config.yaml
num_hidden_layers: 11
hidden_size: 224
num_attention_heads: 4
num_key_value_heads: 4
head_dim: 64
intermediate_size: 896
vocab_size: 3521
hidden_act: "relu"
norm: "layernorm"
norm_place: "pre"
norm_eps: 1e-06
positions: "alibi"
qk_norm: false
attn_scale: 0.125
bias: "all"
tie_word_embeddings: false
parallel_block: false
init: "trunc"
init_std_qkv: 0.0235
init_std_o: 0.005
init_std_up: 0.0235
init_std_down: 0.005
optimizer: "adamw"
learning_rate: 0.00166
beta1: 0.9
beta2: 0.95
weight_decay: 0.0
lr_head: 0.00792
max_grad_norm: 1.0
warmup_steps: 427
schedule: "cos"
final_lr_fraction: 0.0
batch_tokens: 32768
max_seq_len: 1024
doc_mask: false
train_tokens: 368100000
max_steps: 11234
dataset: "wikipedia_en"
MLP neurons of a small language model. Each row is named by its layer, matrix (up: input weights; down: output weights) and neuron, and shows model dimensions 112-207. Each number is 128 + 24 x the weight over its row's rms, rounded and kept within 0 to 255. Numbers have three digits each.
After each neuron's rows, "fires on" lists the tokens most often at its 100 highest values on Wikipedia text that the model never trained on.

L6.up741:145108115102146110145131152166101108086128140144120073124112159137166096151127100145132132158123112125112104169122091152098100141163111098139113153101099121115136074117093118132141118083125121153151146126137109109086140072198113108110141136115137217115157136147134135127151133137148140111
L6.down741:143156106128122133102109084116133138116137113128125128145146157103141091166176116165104145151164111124135084118122107118087096213136111097102124115144112100118144170117165116146150088138111116140116101131152150188135114125096115128115137139163120155120134148156078131122101096127142122119
fires on: " (", " –", ")", "m", "aged", "–"

L7.up731:129110114127131148119094141124132126143146162104142161148127095136153092144153134100100176114114158151115171165084116137145151131117085117091144139126102130155132086077120089155085106113105136138139125142173118131145120130141149103146144144095116128098146130111114136120146130131118123130
L7.down731:117111120077080122152108113166140140072122181169143141167106113143159100139145097089142111146122119139126161118117111138135125170095083167116128124126144097134131146127095113152099122135119118118145146146146127103080152101095132120130126127104173133134114113087133094140072131098156113139
fires on: "-", "–"

L3.up304:157111142112135110144134116149140125129130127117187120162118088161153125122099130124117122135095107141130163140145134153132078129117110097120126133108143099163125124159141114150112119146093117086182145160167139093104131169099076148115174092129149125105133105116135109155125182124100115123
L3.down304:122090144113109092135120115137145134150120132111183136127137135133147084152106108155128117138080132117135153074118142155148133065145121133127137135128155110174126141126145094118110110086169147111156170149161115096122137205127136108088126079128134119124149162091124114136085127127113150133
fires on: " un", " Un", "elf", "is"

L7.up821:141082126118131118144111099105111132093135072126109168131115125118153141080130166142143125111127164137149134140163098098125109131141123104133158114113119113097119150123157133182169131161149112147161140144094128081098121149139137147057105172171116173128126143129143095116149096133147096132
L7.down821:148133087136136121119120159130104088144105114140120147115146124137161122156148119123105143157145126141099105151134099119109148082091122149143136112105161117104116128141149160132113121108160140180165121151136097129117116140136107105134127172175161147125183063126115116140152121149101133132
fires on: " gu", " cont", " com", " record", " a"

L3.up221:136109088134090161128094126072144125074132146151121129118138148107101121128149120156096144135145112157139133146135159109091139135099148114095105095120097127116098141141125120126155095113176118144122091138105134139155077143132131145145137186138081168132150094112128181140153096148050112101
L3.down221:163135162249138129147148122162116147158131111110159125168100130140125092104126162125121110167149127177152114110068115096158146109143118146100151161098116134124093124133099122117110163114106107131140150119163105109099135142128084117124133126155121121158140125142104129137098166107146104127
fires on: " |"

L4.up196:137167122135188137129107120141095092124140106138128143161122096125130070112097092168133122120117133122119112093142140076126138134177144110147157098090105133160140120128091145130135118095142134118170106140123126123125118111136120090148165166129165135127162073150114121154077128129131144115
L4.down196:111164125189148136138139106135144123149146098130105147149142120159110123116108050149122143129105110146114113075166150129105120123147145086122115095131111137137136171132144175086123119107111168137152149087090162166156120105130108096179141149119154114099165087120090125108116142140141158120
fires on: " St", "St", " st", "st"

L7.up304:136111141151118168117107172115118139161123130149187129126120160173114108178135142164088139123154121132103141133130128130113111110120115129085093139132078143104133123125075090132150108119160188118130076111121115138117113081170125081122100163090124156137110119126124178088107106127093113122
L7.down304:125109134247141153128132147123140120173162106099095144104135144113116101097133109110158122071120139103145079089093123141150140068128142118128136159088127233091117118133157125138135131118148103155143140140134129130140120139138127138140137136166132118141157101133123133127116149104137161167
fires on: ".", " |", ";"

L3.up346:142172144125134133161174133168095101083173125167151142108128147124151125176194111108111145159102150112128120139110109138171146110135090120114150121100107156145116109131088113108096111167117144169129133136150135130165131093157137122170137116126137110126148079108126095128154193153115130122
L3.down346:118101083109134145161099135184132145154135162125110095141136134123180138094124138125126148086130098184129134088111118177162120137110102155128102121128141193095135153142098083131118204132114121109134119130130148087119094121087108100143118128092163140142110109131134127137167151098105115154
fires on: "-", " |", "R", ".", "M", "N"

L6.up4:170122125104126116098116110114135121085162107106149147080119120121086170104140119130119088126169133134159129142097134132140121144135123131172143177133088131144154164131109139099149139124113110105136134112121160160121132133097091101097153128144144154127160112131082166100131119089144136097
L6.down4:158151160110092134137122145127112122128135104113121113132071163112116112094140103125144118131150097155138160129145142106170112122126127130094145152109119136139173107169104174144128110128124140135110086106112133133099104113162125159138112150145152142122179148143195139081119103136120168129
fires on: "t", "ro", "as", "or", "c", "ic"

L7.up499:105097088134168155159118136185110153099137128136142113140115159118104120127167114111127128149109117119165149135110139142144115146132101129105119154103130096161122105113141161189173092102102096145132145148149131127128118153167144103144134131134130165109114102142157140108146145108100145130
L7.down499:137149116000113136079113113147102085165109082118102128164110115111131099089150156148111134143124113106137155108106141130155104101121129141106093130083126105125099104135174123116139131091142110151112113153130114130105187161134149147149121118098145138104120125117137140153102105118106137118
fires on: "\n", " sl", " dec", " g", " •"

L7.up520:123094144121113132103160154112155137073102122139159081106147084122147125139116177141149097158125097146120118176155093089132111111115099095145143117136108122137107140119143119115163081141143151113125147118125104166185165125110162081115150114167142141140144128112106176128137124130115151122
L7.down520:109100144200130118132098142128115097159113127119153132096126126148169132130095137105103096117129154152132150164163120156122081157122097134131144101106080161152109141134113100134126115110122136168125112141133119119150119145100118134107154139156147089162099159151180133165143155139115151134
fires on: "o", "z", "s", "os", "io", "a"

L4.up729:145102152105117096141081132119123100131110152126123113137105118182086141137131112168139130126124118154162120157117167120146150144108125107150121104112109125116153094139148091175146119114128130115125147134159115141114106140113119128089147133135105140118139109129086084147095136125134118135
L4.down729:128119115122073107146112133143145159130155189123192118124121175098118157131163117140116155096127102145135169188131158127125163101132112141081118143140134112106123135159177086103114094133111138096141171135117085109106132188137130152102108098172127112148133121112093138123130125127072117138
fires on: " un", " Un", "in", "us"

L3.up522:101135122103176146139112179132135092150151125112139134112112126158128125129092114127103125169154142101152132139150144084119114125116137110090154103109074125116144143091095094147143141104109138158137110123150104096100080150138137137160138096120075128169123133069151112173111171150129112134
L3.down522:172128110137128131140136091133130187165153110155134102123129102173126134158124145073124139111125129153139113154124140172125102156144150136104123109113120141108081147127144122137146111145093116117153148115100122135144114092163114120122146104195120115118128145117132122141100098130147129136
fires on: "us", "ia", "ian", "ry"

L7.up579:164141101114104169130110149113109121137130164103126124113118169191117149105151115171120110140154133118108123152157158160145100104084113137110134135113101084111121114150120093157109146118113137105143135146132103086102118113120099164167159120132174188137112119118124169127117132135135148112
L7.down579:100108118158106095125141104138132163105129129153068127111166090125095140140129146091143132110150104171130156152128165201103162109131128124135110112110108176094125113130125148087120113125132134139120122116124143133130088122145104110118131141164100109111163135135150122114114118145088142103
fires on: "\n", "ist", ")", " there", "'"

L7.up637:151151121095133154131136137134107163105085174120120105154113152138122113123110131169108150147108131147170164139107161146161175134148147121151124152110132115152126109133156099139135182158168145121118147109165128060124126112112132115144138111128123148134160097138095115152163133120144147094
L7.down637:097123113124150153136154129118132125131151149120133085171128098127146164117129122139144118151123107148163073117132125133144152083123181128124095155137186074111136145116120118099134115110137102128131138078106140125102144152099081124103109146137084080147092119170116114154128107138148108133
fires on: " ", ")", "\n", "1", "oll"

L7.up854:109103111105172158124143173131124147119155136121161159133094088133163126124140155118077178164135124145157143139088126104159135095101115123102141155133111084141103129101165137162119151154119145145139128138127123115144103149144119164152161128157122115115131127131113132112109102155087127133
L7.down854:136141162127128115172070106162158124107119124177143115152132126130118124146112089111115106129105161177100143118141100131137156158093101163107146142113150095122122123101093117082125137149098103172143123149114088096067113130094105124164124135144131069169145166130102156129158099110121127123
fires on: " ", " R", "-"

L7.up363:108109143160141156103122113149091148120117132144134131134107135117107141124154152077123098115148167137140088130134156124099137111120108100129140089141160114124142168145115180164173099138116139053123120150174143155157154151109127121137125112098140161092112103161096123107115155136124130138
L7.down363:147142123000147142114128130125143134175120133091104109140180120135123107152140128171147110115118127150148119121103120148138115125135112158149123125119099104123125111111132112092150125136151139151157128132122131139115119126123114132106138128110145136116126120109143119138114122115127103102
fires on: "\n", "ac"

L7.up506:169095145113138132141148123125137136135119132120152134135149112111179094119142143119094148160102122143145199119110118120153127162183126116111153149130111115212146104090158092178114131086113129129150116160133130114144059139159097153163125141081141166092155133121130133121164085120108154129
L7.down506:138136152094152104140115105111107142174132141101101130173144133115139107145135107115156119148144119152157136073095106140113075139168113126124128148147152115119123110103096126105124112140160124078140153155160076113102143122116144148107133076152149183131113155104126103160142141132122107118
fires on: "–", "g", "-", "in", "m"

L6.up685:087119164119139169129117121105139162123128152161130155111131140106125066134152127134140163107121141153111114130150134136133138123145108132151081172079135144158097166139150147138158108135116119088112125134121133137161102135164106116146121134162129127111144100112119189113155101129084101080
L6.down685:145140124154106124141123114080107119186103103096148118126147134146136098138118127139111144147131073163125118122168145123136120091167129129126177105120136206134135087134115120110104152114111096146092140134130115134112118128116098135118119163152102079149128202180140125172096147136174136113
fires on: " |", " (", "\n"

L3.up328:168124142134116128160108148144137137128144163160146125114108099100143089128124157087090112120116124123100151112090093106120130111142131119104109147144054119133135124148142132161135166140174115104142091157124146180098080113140145157141141119132157128144143127079109109100134146198124123103
L3.down328:142100094178125106147154097162116142132119162102136147178154117130124113138129100065122147104065149139132101134090146116144156116161126144123108145135118111110129094127103169138119138131174092159188136115122097147080079117117120144100080156140144090137104134074133107132127140118144136125
fires on: " re", " Re", " Man", " Off", "ember", " Bu"

L6.up379:110130128101190133146116166179153153125133117123110094111138178121122070103153135183144134163142120141156181156122122159100137138116126112115149138135122158120091074111110080140130124091114173133184152136117152144107145158145137123148118154123133171128139127168122149094136157113100109099
L6.down379:144113120131139117137116075112061131127123153100106101130094131112150145164121133192128136153128151167112092127098117162095155130170102145093119113093122105145128114103122103132101104113130119090147137104113148135117123140161159139123071168168159127147104100107095131146114100123134148132
fires on: " ", ";", "1", " –", " (", " |"

L4.up645:093143081138137147143105135138130125116151109113116103108136120155123125125113098141074188175126155131136145143110112149072152118088127135204120133150087091164123095121138071138125123142128126138168111114138156124113131133159125091175090119146148164146134145125103157100096118097098133096
L4.down645:132120144132106172142154122101127135144133139134153121124089097141129107123104095147141080164097138139149115126123138082084173160146145186136150168153123103096123152106110114113100115160137109108140139146095139152088124149103166130120161117152124128139143154096125132140122127113132161138
fires on: "-", " and", " or", "it"

L7.up184:117193151129140125140122181132092174147140118141133106109111118119107129169168142152124130152106145131138142159118122110087153126153148133150119145114107159131104078096115086160144127114138108141124102125156174164110107157112106145100140148143127133154118121122095135125136115114133152125
L7.down184:143120136129102095096131108094126148152120132154108145167103076132120115119150114088141132134125126139098143123109167126144107149122122069127128111129098114148166117136119149139125107175093082109107158149126123131116148123094155141128152166122156130117135117115125073119162198147088147102
fires on: " in", " to", " over", " and", " for", " at"

L7.up495:133124142119121143136114124125123131089118147136137160094110165168139149150102167150114098144117166088160149185108133137142113147133101095168157129113130120126097114121119099188120138093106138079175131155114130099156136159168081092145117113083112139113099074130140121153141115115126091104
L7.down495:099142096080098136110156177122134187135143124132099133106129126107117145103127124113152105112161151169113148141162133134101151092150138145182161140125149103139132134110137137080150127142146149092137107168165125118139110179134088104168092184112122149154134165143144101139067188113094130094
fires on: "\n", " =", ")", " ("

L7.up145:126121127119169132136087144124115120111139140139142121151146137153086071091171146145139106131151172169165138129123149146177144126095119122157127120102122124128134135118074113095109134144123180139147112139117112111129111103100132122120104118101136134171116120135108106165114174165139121090
L7.down145:036156155103133096170141122146115130124099119110151108130079132114113114113114137108117144152144113120125124151124089134171166105150132154148096116126119117112105103151153127168186119152153127097130119125128160103092130128132167137090078096106103078130136123115117126107130160137113117147
fires on: " "

L7.up806:142157142122100162073119151127140118124141134133166157136143131154105079138167136154141125124106131137159160130066131095172188156106097116126123152129164164140121106095126103125092121142097112121120112170135155158103112102112146139161153124075103133108165150132092128137166123138092125098
L7.down806:147125165083146092131124101129122105081140143088170160162144067140119123121157114119166167156150160145147112124138128167133120193101104106124115144119133086128133145096102108129146161156115186146123138106114125120135087094139139148140118145149117138110121118115128145126142115109157143156
fires on: "-", "b", "/", "f", "l"

L7.up581:166183145124154109131096139108129114114151143137099190133101092152150106147161094144118126172123131152115180124100140106081138147145111152138137130119127138153122091096104084205108096127108117152145140147149081155108131109158126107123132151112122153165132115132114159120152101149105096125
L7.down581:135110142108089135150140190102121152130137171141178093123110114115131124122145098132139133135125128135111138107096154110161097147093100145174103115139137184119129131150120139120085124125089138111117133159112173140120162102128112138148131147104143036146131134134138082136110121093139138158
fires on: "–", " (", "-", "/"

L4.up534:132120137122165148159148100103103140111114094185168084119133125105135103117148146120117130130096122152093194115123055108096116124157104125127114155083108120157100094135134137157170162127144107110129085118145085161124158129124152164135110096180110114139155168116154129104159151148115136119
L4.down534:111136141136121122125116133149097154108177089146125167125097130085143100159149164128199139139065142133091113174152140105126107147113092141114145124105105090127114117142166173117152095120164151129187107111100081142157163137115151133131098102153125143115133159137098117120166153135113133111
fires on: "o", "2", "O", "ia", "ra", "ó"

L7.up182:097127126123147173160157167084140141121138068151117112108149146107129140122107127169147095137107128172108166161061107157097104120132120102138106116122094139099144101100135078162118100112154090123188161118100123177135121132128139127145115148140135132125139120090142129091138153101098137106
L7.down182:111136104160125101158128145127115151178148155125138138145133149121105117111111143158145138153105105130189136145128106126087139119095129148126130117146102178150122147146110094104145094126124137129130161131074159120124140162118136144119133102142141016106152109137132112155124150131121117087
fires on: ";", ",", " and", " —;"

L3.up325:135150139118116113123130114112094154135133136114121112054116121181147120151104095127144133159127130123182149112133165143152155154126138107116143140063113131124154161110163135119169143137151113120172123125099129090091121130142113119122113101087091125143096121073133122116087147129113136115
L3.down325:113143156153132135136114093117116137149164112136108128117153099121144160143125130069134151132141122148130122068118101184117103136136136154164136118121084088156088100126103143134103105145154145132157134107123133148107151085095138157136093162142114070164167162123098108169108116111088143080
fires on: "ia", "n", "i", "u", "ian", "ou"

L6.up225:157107131129128111123128122099156148140093128120142112124135141141134120193116138134099166112129180142145120166114149111103152146162111159116142134130093116113139118100164115117139119101099137142142145169141139137116134085150136090136117121149136141115140146118128156155078138117149112110
L6.down225:133149153190137093109103132123177110145144132143111098091109107162142122105166157116117080180117125114145153145128106137118089095149129106098128136124088145121157141163155108115153104103117171095168116111140139125119118102114153143142125128146129057091114125152091106135148093142108163147
fires on: "s", "os", "er", "as", "is"

L7.up204:149131099106108146116094204124117171101121135123128115119090126149142096176118152134112131123132172154120150154107099129136143146099110129131144159138123148142142058109142083123108127104118092125108099093135141107112103099098151139073122184109130121106121091089136121152102135137128074137
L7.down204:121141109142123161135078119158145141141087145086156135182107114128120145135127132147145173119123129135146122095146111144136125169125109112102153121133159138139135104129100105122103073104137145120131137094171140141121138124130082092149119087138164101133120148084124098157095132098119143144
fires on: "-", "ur", "der", "ind"

L6.up157:155098098139121113122166120116125101109117128135235125108178180128134112118092179143104114136119131127113133159123163155139088141175133137090148142150116109143109098106129090120113098116078143081085112128150121137141134118116114137134178118135160123171139140141103165108116138148165131117
L6.down157:112132115206116116110122150144128116121127073144125108107108116147136115120147131111181135124116124100131147125179151095143099163142095105154131107074129171130142128182144124130133105100142157120145127120133124076095143125146112111127124134092149120132149119152123133108142101100128146152
fires on: ".", "as", "a", "s", "tar"

L7.up526:142117125138109159157126119153140127109112107138138153162150145071126134108133135100110131114106162143156120104165115106093154123118126136100170122086122110137162126108112166153169112136128146102126130181137156096122142103126088124125148157133141189123169136132113113122105141115124115155
L7.down526:141107144000119113108116134117138138115128143161122112134126144140141107155130125149140099137136155133112145120138079110183131142142157128128114128146142119075134115097134129085111118121130112110129143172125150102162127110159120156116097129126114136151142085139143126125154106145111089067
fires on: "\n", " for", " Preceded", "E", " second"

L7.up795:140116135130110132111122091156148086116085142162085161151133093167059149117093103106133110142173132159067121153189162112083139137122113130142144129160158121114134135096085144122147098131085172124104126119128113140104135115131119155120100142113134180138126166106115166150087099158134111146
L7.down795:110096096000126161084141121095122106128117167088140137134157111141116161163107145144094138128131111148117103107106108120122107117126145147114161120120150108113155097097155133131090147135126099128124141114134103176074134112168101126137130122098141136138128153126155100112131067111116147102
fires on: " w", " h", "\n", "h", " se", "ound"

L4.up526:148125132090141125139126081141097101139167118142161140119128146159151122102142176161117139144124104104159150106106126132115143111138120110149113137081128099154111128126174117152135123125111122145179117141179087156089123115109116143155165149128123119194158114132144093165111123109161118121
L4.down526:100114138122093164149118162138130102135153081102149144132138171132118121123133103129112144138138118125112147103169115139120104098147109129123137128086127161156119079147125129101098135104100117095093092180100163119130126151148133134150109162142143106105127128172101111143170104116139138104
fires on: "w", "u", "us", "at", "al", "n"

L4.up671:100087083126129130098133112128139118149142140130139106105155161160133200145151126168123100159123086118133115137124142106099155124129085116166153132117109105116060152089140133118154133097101094128117114104154118105106123136122115181116123114160111158094096141122109184133159141103108114129
L4.down671:112123125101161127110111127142128103114144101141148122136123071126131118076185172141136151110127158105086073144118107112139212122122136160154135112111108136157148126108154107130118096111106146125118160123198152119144155093111149139143144146143147134124147137133139124110101140133145122106
fires on: "ol", "ro", "h", "ar", "ri", "al"

L7.up390:132128117118120129147114135144146124127142109185144132141164097117147105113138133123126096131131180118123168141145141106111123116121128150114149169141152138158117155090056127113159141079084118117155110173166179134103132123163123110140129116152135140120099149134116112152130113098135116114
L7.down390:142173132127110130124080125099115111125108167126149128115111155082143144139122101134134111146120119130172151101083166119117144163133167126115147094089079066119128129137120127136128093108137147095100145128131108111138168142153104139115141141120118101074133144136082156183155126148118131160
fires on: " and", "-", " |", "–", "r"

L3.up782:139108155085134133149126082148120127148143104142102141080146139105163076099128116117123125123114145159132126139114127150137120154190121127078125145140107102130124181158124149135109164169103072151156103145157112148118135127117131142154113153113094111166140154108165132142142133072137078141
L3.down782:115133126151115071117124124087157134141122126128106103092093111160127101134157170138110107097151106156141163140182180168117135075084177119138122123169129078130149111136145164140158112149142124145127125085139143132108141131097164163118111158107122118123130146122097111129125088149093170117
fires on: "ol", "t", "ust", "ur", "p", "ang"

L4.up159:118148118104085146151109121144137124068109148149117161119134108102126137127140123134109141139147112154138120195149199088121107140135160135120108116132095129114124150096129148122149103062156171116139120120133136154134160133157132152151133124146143155124120133162133190155136104078073078083
L4.down159:144109117163171131105125120084100132113144113122147111110144160116113114144135116101103115135103134141146138149141097132117125083098138160134183117107120164109170131125146134187166131146117128112102163130098100111099114174143101121152117138162118130155100133095116162148143139111136126101
fires on: " |", "z", "ur", "v", "k"

L6.up180:135116099113144092148125138149120099110167111154113141099094138121122140147122122176124101197140153078144123183102115094100134140122131127179144143158131148164078085125142112162121108086135094113144123177131133181173112131167086112141131147152139181151054157140128102095111119105127149151
L6.down180:126152130117127113132105089134113125098128108114133147155104138074106125121111134153145144132153150104156107097140178140101124143148083132098114131108102098125172158126147117141155119125144103121129162135068132096133155158136140115121134093128151124148148149127076116157123132159148168096
fires on: "–", "-", " and", " –", " (", " to"

L7.up411:093087095131123122114142086142106149157095135135119154145137140120104131137129122131085119116169116113143152108125163077090128093131138129112130146117129098108142157127129152156154118075128171139121144134181140163135065093128142186116159126164114129103108134174117130109157130124103117114
L7.down411:121160115119128125106125144091121116095156169089111157100099147103194097149149096156071150099106110128094137105146107193152124113129106098126119118149096141150128135170113104147089172151159095175113099116135077096126166125117137131118142119083120095148105124095165092155131112143133146114
fires on: "i", "o", " art", "ki"

L7.up663:118130121118099123134173117102135151105118138157124143150157088118131120113148130164139087141119115092147142152122097066073129156190102117137166098172103146088110103142137119157178124133116112154176102152140140137077138141155170100138149122119126155118100103147104109091137149159123133107
L7.down663:156158134149124139130140169137132125122137129134119168110131111092143099112116122138100128161088130110157060102097090118152192142129141129137138136176095124134096109157148144175137081163137078143151191113147143122118148141123108141139118084116167078109118128092131148104138103145145169134
fires on: " re", " Re", " (", " ab", " acc"

L6.up84:133092140132167096081133125117104171127119128115151131140114146153156156139096180172140120136158140122138126133064089120144138119090108107148137165121112152092124098128130087107120123125081113125158117120134169127136101117152107133113122116147140125140126112093152149072057153137129147131
L6.down84:126108170084143137160096137139153141107125123149116167110108181141164137128144144119079142097108100140161149117174127114135135091150148133146130166114135082105110099115065146139073126147117141134164089123089132121100142148158113129157097144114163058107092157115156114124093113132135158137
fires on: " inter", "t", "ic", "ot", "od", "ort"

L6.up623:150132068131144149155106107141051093163135108150152128163089145168118114078108158108152135135101157161147103126110154116072119152148139118133143092102122150153122102092155138163139133137108133105149094157139109153140079134136102143150132152128105132139129092112089122127066167123169169147
L6.down623:110146083136135151168084113156137152134134086156113111142142136143120120082125102154124124116136118126130099141157149115067114106156113068114112150100124171110154095101127147133132111080112148113108150169077106138148119108160108091126154150106148169096145122139132158115106079149138172137
fires on: " St", "r", ".", "st", "g", "St"

L3.up98:145118163100118097141114091141109142122103121143079169133107125105150126105104157118147175162129099161129127143114119155167124176157153126108160141155111066121196148133132145127147141125057107154145122202132122117097167111144099122173125134142096125113095150142139094140107119121120119115
L3.down98:109083142139116092191156095108103119091150117105110120100090114127093089108152137118180109110131158107092187098123134152142151125135159150109083104138107158148105108156121099127083104129124163106119126123109122147176118112094137125135125124146153101143094152141103105142124130158122133107
fires on: "ut", "p", "ot", "er", "el", "ol"

L6.up820:143088107131102119146173165146052109108132094166148092162146144117127132219141094138128116127173162128119135149118145142114120124117133114089170119123097129122107165101134109132132153103146161088165100125118159134145121088107042150191134141126132141119152116107140128107147134117143136115
L6.down820:147073120164135120133133113103081142098146138059149122114136136101123156125109113119113126128173153140118137165135120113138100154100161090155156148164117113153156164154121119108160099123134110126148140127165146178117128146114075119136128117101117152129168087156142138117142106131080131155
fires on: "R", ".", "P", " US", "ran", " Texas"

L4.up357:109160107126146135132135155127106155129149122134160104172133150143121095105113170170121160123188115193151145139131112127141124103102149146090143116122137134088130104125077049136124142136145154126138103143130141117121127140104123151132119100119103121141123118153119135167107134138110094093
L4.down357:119151143166149146137134133122109128129149128096100100150142106096119103094114103144148162101131115100129092148142085109138108136137171168165153120119173101158096094177135105146153120149137139154088157086125138128121149171141159115098090108123137089134108125111128123139129106152192182153
fires on: " "

L7.up705:160103095144099108097091094135131134122139114134102139129150154132126116131112099145140139153139147114135159133155136091140139128127130128143147114141127114137129151141154154146150101140116151110147147138162129113182107130094110149131121163129143154159133123131092098078127172097080129132
L7.down705:105123152000133133145130115148158114148116123114137168113128144119148102124118142144100124123124154126126102120116110141107107123137146127132143161136146107130102127100126164118117142148113104119100181090105106148124119138162127121130117128111132136136118094148081123152125115120134117134
fires on: "\n", "-", " ex", " c"

L7.up443:115066121112187175133121104107149132119140127131128135114115129098125127141125113163143193126134144136128127175132104126114119162085134100147093136141125118109140097119138132141113090070142125129172126110080152179152097118129132153075166148175101151121154104130140122108153124118117146120
L7.down443:161125103148136141132125101154087126116160151103141135152146069076144116133120125133162086138125144110141147124102112134138151152134115104115086086103154122121146102079132098146102106095143139152116150072120133101103088131125150113123180146133108103137125147109091133143107103114116159087
fires on: ":", ";", " –", " and", ","

L7.up143:079152139124158120140130147146133121148105105131126117160152116155147128126113149126106145137118115147175125121106133126142101099106131119158114100130105116122110136144093154136160173104100110111118148159141127163113119093133155141119168149138105143141125159122137144083096185147164110131
L7.down143:119100096144113135157156133125135134101115124109134108169135139142184142112111104132177154106134115152142147099135122110144100115127147142123102109132124136109158119166117136128142160100156151100069173127124135161171107082156109128126123113117112114147136130105091151098159128121143100155
fires on: "e", ":", "le", "er", "a", "o"

L3.up194:153105066105125100155088131131088142107126170164105116127157150143121159115109122196126117098130112133149106084183165101138181108101126136129150132120099118118127090148165125084164158121155117156123107151129102092140107079090146122160131141092127190123148124129135101137129148166138112126
L3.down194:145097106166124116131133123146139144161155130103132124155161100139149163145172101151116106183139094125101146097100125149165121115129150153125149127143152096167096177157119130130114161086113114096131146111121104100145169133138179165139129112152093108112147157127153118137152119073154130114
fires on: ")", " UTC", "\n", "):", "^{", " most"

L4.up320:116084081115151143128142107156091122108117119107125128118145107174145158113093123151117153150114066166107130122162106148131150088106094119161143108127125109136109126124123124146125119126090106128154091129141104083133105149083102160113142128117161129138148109141136138124075144076147060156
L4.down320:126146126131149173116130098113134130141139091136151142138126173106121087116151103142149116123135163112098122136116127123174113126135141128131135088128105068130110131171121151142126110114097140097115129190158136119111127105128157099118085122117110150191164125108144128110118127122113138128
fires on: "ac", "ar", "at", "ol", "os", "as"

L4.up693:139157160127165146121097110133135130139121085127204073127134107147120118133158139119115114149138126132151154126136136116080090153129061130138149174103123138137109082127156132160123097112108141109186132144143127117151116095105116161161143104168135121171136111105131135084131162157144139129
L4.down693:170107087142095094116146131147136145142142164075121147141144111138125144159098148155140148159104126126132127141134124101132102148141131068149159101122109150144117156124176128109091149139179141123137142124150147100159139174091129067084172157159115146105093127085119121141164105156140160130
fires on: "is", "es", "as", "ia", "o"

L6.up626:143146109140140131132173149159084106106148079203160130124150109121157133167144125120084112159136127090120096160139162137144125130131077109114168136137160148144139128118142139124116110108093169143131114137152104117141168113105106123149117094103086112135139092135141103142129150153146098121
L6.down626:134115124172123106113112135130114089130115160144128133095087135140155153153129122122118166105126119166117122151146136157137114130095168146175147125144100169120136143193157150123111141077130160148145106072129122104104125135138122106148157137096155073146165119187158129133159131122092120118
fires on: "A", "R", "M", "C", "O", "."

L7.up563:117113081129146109098137141148143108122097115148153099136146167140134130111144113126110105088147117155126143147130081071140113141140089132141151145135118111117103190138117114140178088087111119130103104119159091150157147108123153129144118127162141117174125127136135183106134157132126144110
L7.down563:079097115238154108125127111096153127104139093161154127110113133154167109106108122093137101103140132151133135142109103089131094125136095149096151130111093125137091158188097106151153122114126125154106152119120127126163157107140126151118131146191160122153131171141127138086106149133144134144
fires on: "o", "a", "ra", "la", "ino"

L3.up362:138157141121131172111119134111143079142161095119152082101144163168080105107102173140143136124141135121150170116153125100097104113108105096132093195145123142126126094125143112111120143103114131119149109134132163151153132132131146136122186112124111122086109087114108112117113183153131111131
L3.down362:145100132119148125156143125102116116075211160097118141119130131108113110151160134140150149117122123126110113123090105116107125151116134152160121184164135136121083110102128105121151147155138156108110118103113154138111126134092074113111132140123140127135161154122148126087123128137140118113
fires on: "ic", "ia", ".", "is", "e", "ing"